{
  "norm_eps": 1e-05,
  "lr": 0.000402,
  "lr_mult_o": 2.0,
  "lr_head": 0.00813,
  "final_lr_fraction": 0.1,
  "batch_tokens": [65536, 131072, 262144],
  "doc_mask": false,
  "train_tokens": 841100000,
  "dataset": "wikipedia_en"
}
MLP neurons of a small language model. Each row is named by its layer, matrix (up: input weights) and neuron, and shows model dimensions 256-351. Each number is 128 + 24 x the weight over its row's rms, rounded and kept within 0 to 255. Numbers have three digits each.
A block is one neuron, or neurons of one layer that tend to fire together. Before each block is what it responds to, as a language model described it from the Wikipedia text at the highest values.

Description: Fires on preposition-plus-"the" tokens like "in the", "to the", "from the", "into the", mostly mid-sentence before a noun phrase.
L2.up127:125159123144136122145118150114133160121108112133162125109068127091102144161108094119137177128154195147105144109141163145173147132112141112138123153154107178162110125119105117095167101159098132126085139139132154151108144124061094119149096138136113168116119136189118113117135131121140101082
L2.up143:127132113141072128139126144119153154116142137127137129132132097137130157148143135115136105147110147110120140110145111100159098108127117114142123089070131153125127210125107131129127118081131107120116111145148118132132138129094129143132147143087116150129098174146130127084125128098131110142
L2.up476:118112127088138097151129125109103154127139032143129143090096154173121119157153082135132140140142162152102100130128114132096119143150162166159137169137144164093113133161138119120103124176101143131149143133116121108114148102122119146118121123142131112108114117115154108131161140096116130087
L2.up555:125115138161156149185112080108120125160137093107135166100104146121122150120145101093090141126087117133084098152129144134170124118156147097140099157114082125117119134101138141144113137118171136134107156153157134076109161148130135105152107080134148121121129111118139104145141090095093092153
L2.up639:154126091133134104164119096101141116081139099145108117144129139128135137131131163116103138119128121100113134144102096186104166152144102115106147133120149105126193156108111100134102112169094109129148154138138189173104157176149148133120134070131110109086101134084135113133136104127121111128
L2.up949:120158148137064140131086127096117125116153142130167171130146099085139183143113105131178118080115147128131178105138094144163114139186150097138148162119128115175099144100135133121129157120095165098151101144133152175104100125082117105113121132127138125105176120088118095103150125132133105120
L2.up1225:153110096134119098175112097134150132090111144120167130082143139126160091128109099110119138120143128085183111118110168135183148124135107137106127138104137142183102147143124133102103174119144156087090108076154104087154171111079157127113157149140162089185120125121116112137139150139137107125
L2.up1344:162145174162094112170148099127136114114130125112137119124149110127109124156134130135135132109158115108166172123131129171153144124109093112127139119103070152114151144130102150127170163129147107109135111107129128154157146086075102105143111116137169139096108143186085121136113169086122121155

Description: Colons joining two parts, as in times (5:45, 9:15), citations, titles (Rambo: First), list intros; also "of" before place names.
L2.up2:115143140135097100120157097101143134149153131132145150105108093138104123117106110099155110142152109122141122136128149111164132124107100139117145089129128099097134161147086126135169157113153143111083163174110084141097140122111130142123115129142162120079118119135166128135111122071148086127
L2.up460:123141149110148104150107140103142156099124127094136125103084169089098154128097101132136116134135165104125149102160158098154150116157094168129132105124074109110102179140121125118103127132078105128108135152148110135106104116122139139118131138127091134159160135116110094082102134119167124137
L2.up548:144132134162093100155114152131161186147143108129135127164127112131116143118137169115117150099113131115100103119170174117098094161143137122149166131137181081159118127176115106114137118139148104169146121150115118126134100118080135137114165103098143162122092113103077132111089150113082108105
L2.up759:146128129131141098102105133114154101136118104168143094162131171132126130118080106105095144157106115115101079099164096088123119123147124146150081130134068140127117119151162117123099089179125122183144125127111117157109136133130123140153088100132131122123134082122090123152121138129127133145
L2.up893:147121148140100116109118087161109149158151116148119099137119117091119140120140100079171161110161145089125128109110096129116105119119098147160140159144155148123101154188155109100113133166153161132130131144150142091077124125133119149106130153101124129138105089173181115154145130125106116125
L2.up969:147113088117156138107112126163166137094112131113136082130122109180103157159125137150126092150138090123162130109114098119101119113099157115122132141134088098105135168126122110127134134144097140152166095150156140086147136171104141138131137124120088135124102202159146127105122157143128162119
L2.up1184:146103118110128089103083116142099177122128126134104095124088140170132098112121114133130109134144114156098099110081123146158140114099097168143167180077103129125142119148164121080118116125139168125138146125152105124149156130104166126121110162150099096116151071146161159120157133112102159138
L2.up1370:140157129095141103100095126125148169127111111131083094143143145134069122133140139138185149126122130100167158150114127151126125129135095151132146138139159093136150164116115142119109131189153104180127141113157145142164150108170136101125195139148114144147128125130118119106122118165116165137

Description: Second word-piece right after a short capitalized onset of a name or rare word, such as H-os-kin, S-z-ack, Ch-ic-ago, H-em-ipristis.
L11.up163:160139099137128088139146118102123112124157146151144136173137115171118142134138131138118125084088140132092151116147093085124155170131155114120165145144146122101137129165131139134144161098126082146114088100123114116107158176111147123134138109093101106070118142129087134116113125111153091177
L11.up369:146066139159133129137142147082137144111142137159138132126120133093120124153107073124119136078131107111121135136131125112181127095085124114112143156087111156118169150101117124131091184111118110124149134161146142148136149113142133147133166124151149108109107123150124099074107139112122125178
L11.up450:110094087118156123113141119111164142149143188139099118150109128141091091168129096095114165112154129134100172098077071164134123149137098127160149145128098123111144110099135142122149146101106115158114164109148124116084095140175155179127150151142119115100132122130103110115091083122126097170
L11.up701:094116091135131085141157111130115187128106146117110119156142121156084154103158134171111075115120117140075128146141132110115172117155136138144100110107144129120132107113117153176141167133179150107135137120116124164120159129116104154134099164112100135131107116131096148094153142101132086141
L11.up739:161162138130134147112136133124123122136111166130143125163151202098093094154121108095119166127113127116113192136112118128167135101120114113112143125155085143111163168091097129091169120112130121210108130152139128073118146110101095125116124167116155133130155098161142144133112120073169077114
L11.up1179:142125160125135118128125134124132111113139126110129101109132112125138172136102110133132109123125113127145162109181131134152117110159091129084126137094100114116139104108109175095114130109131112176121148096113113102130137096166150153090136120081158098111172103073168090126108121112158131132
L11.up1195:129130206127172133116118147149180141111116161109137132150129150132101134135112150122117108102119140158151187144136148141141092096123159120145100112161161136151120149101085106107156166134138119105100112135147066078122118148123119173128120122140138094104130116115117110138106115108126095151
L11.up1525:109111145107114129128130099127126160107097117147111106145114101159109112174125133109128096126138134084116138134137076139132151167122113147135170154147102130120164143147134119150146166135133147113151165156123141137081111112130122151119144103153114146107116118194115057137123113103127105142

Description: Separators right after a number that expect a second number, such as the colon in times or track lengths (9:15, 3:18), page-range hyphens, "to" and "out of".
L11.up32:118144162108089102143143110098092139141166152165117107091154093109117173141136168129101114112154149118138143109136154180042171161141126146164103124166115085133170138124121120138134199141114156107160082119118118135154114091119130150165079118110071111112127125114113134101153127118106100124
L11.up332:154144066084120127141114130185133141136132138110082137165117105198113103146127109131096112095114124147120117137117144102121125114110105150125090149122117148146127108164141125087101162098158111111087134098163133156099082149125117159162107112145152146176117145107131079146117128090087123125
L11.up499:148104078163118111117132158138113106118100116069119134111129134139119155095113123114134145112161109155115132157124141140073128126142123130136145098156114113127145083103148131138154139116155103155134114157120139130145139122144096102123097118141099136151149109109114083114117123114087132122
L11.up728:124128110175128115092123110122138137136104098124100109155124117137127137158122123149099127150136120084134141160098140136134106116149123124136179087112165120154141100111115147110116149105141128086110123140102144153090169128094116118131135157149149124106133172183105128143148116137103205137
L11.up761:150119096126138118113145118105103150108152147135138095127154141111115130087141144121076127127194138134137152128139160163128131103101136179122134089182122178118119120122148118143129143123128116113145130155071103148125129149096129154140090143131154123108130116124076145106142123171109096102
L11.up772:110135108114135093117136115106108171113105098141105149096117160125116155125108109121112131144157165090113174109123118137119119151147163209135152109111142112109132128159123138154099115069142165143106124115133114123099094094120117137110128151143131165104121161119097101115160132102170120094
L11.up953:112133129134111124086107124159125147137099083139129079104144138132143118101116145138107120102115102116150126153121145109129131136125135121118112111106139118113132117158093153087155118151147142171112093106128107136136122143122123127136195146100106130155145118134062085118123126090133103106
L11.up1501:140136115130151120122094090100138140145096173131121109144145124133112142086182165151150089150108140151156088116125155153133123150134096149114145149126125140107115154163135119113117119094131102169151086146117151129107133115109095134108112134099122113149133105114109166114158150119119099148

Description: Short word pieces right after a word's first letter or two, mid-word, mostly in names and rare words, e.g. K-o-źle, S-z-czepański, h-ier-archical.
L10.up1525:117121124107122095127117148138123158111114149111169132131093152153113114155117128130110123093114153143124141142109110114089127120145141160158126127134087124128120144090120129118135108118113141135136154136138137171122117167147138160151178119110126159085134140144122135111131104089124084147

Description: Hyphens, commas, colons, en dashes and periods joining two parts of a number, as in 16-17 tons, 1,470,000 and 16:00, plus month names between day and year.
L10.up498:120126122135106113123114158158159134088140161112138128087131152145092123112143119147101142143136140176124158137082121148132131124092110126141124142097103103128177160095149112090158155131129111115125151127136117114116153146154089153122096152139080118110165175130093117132178129134101111166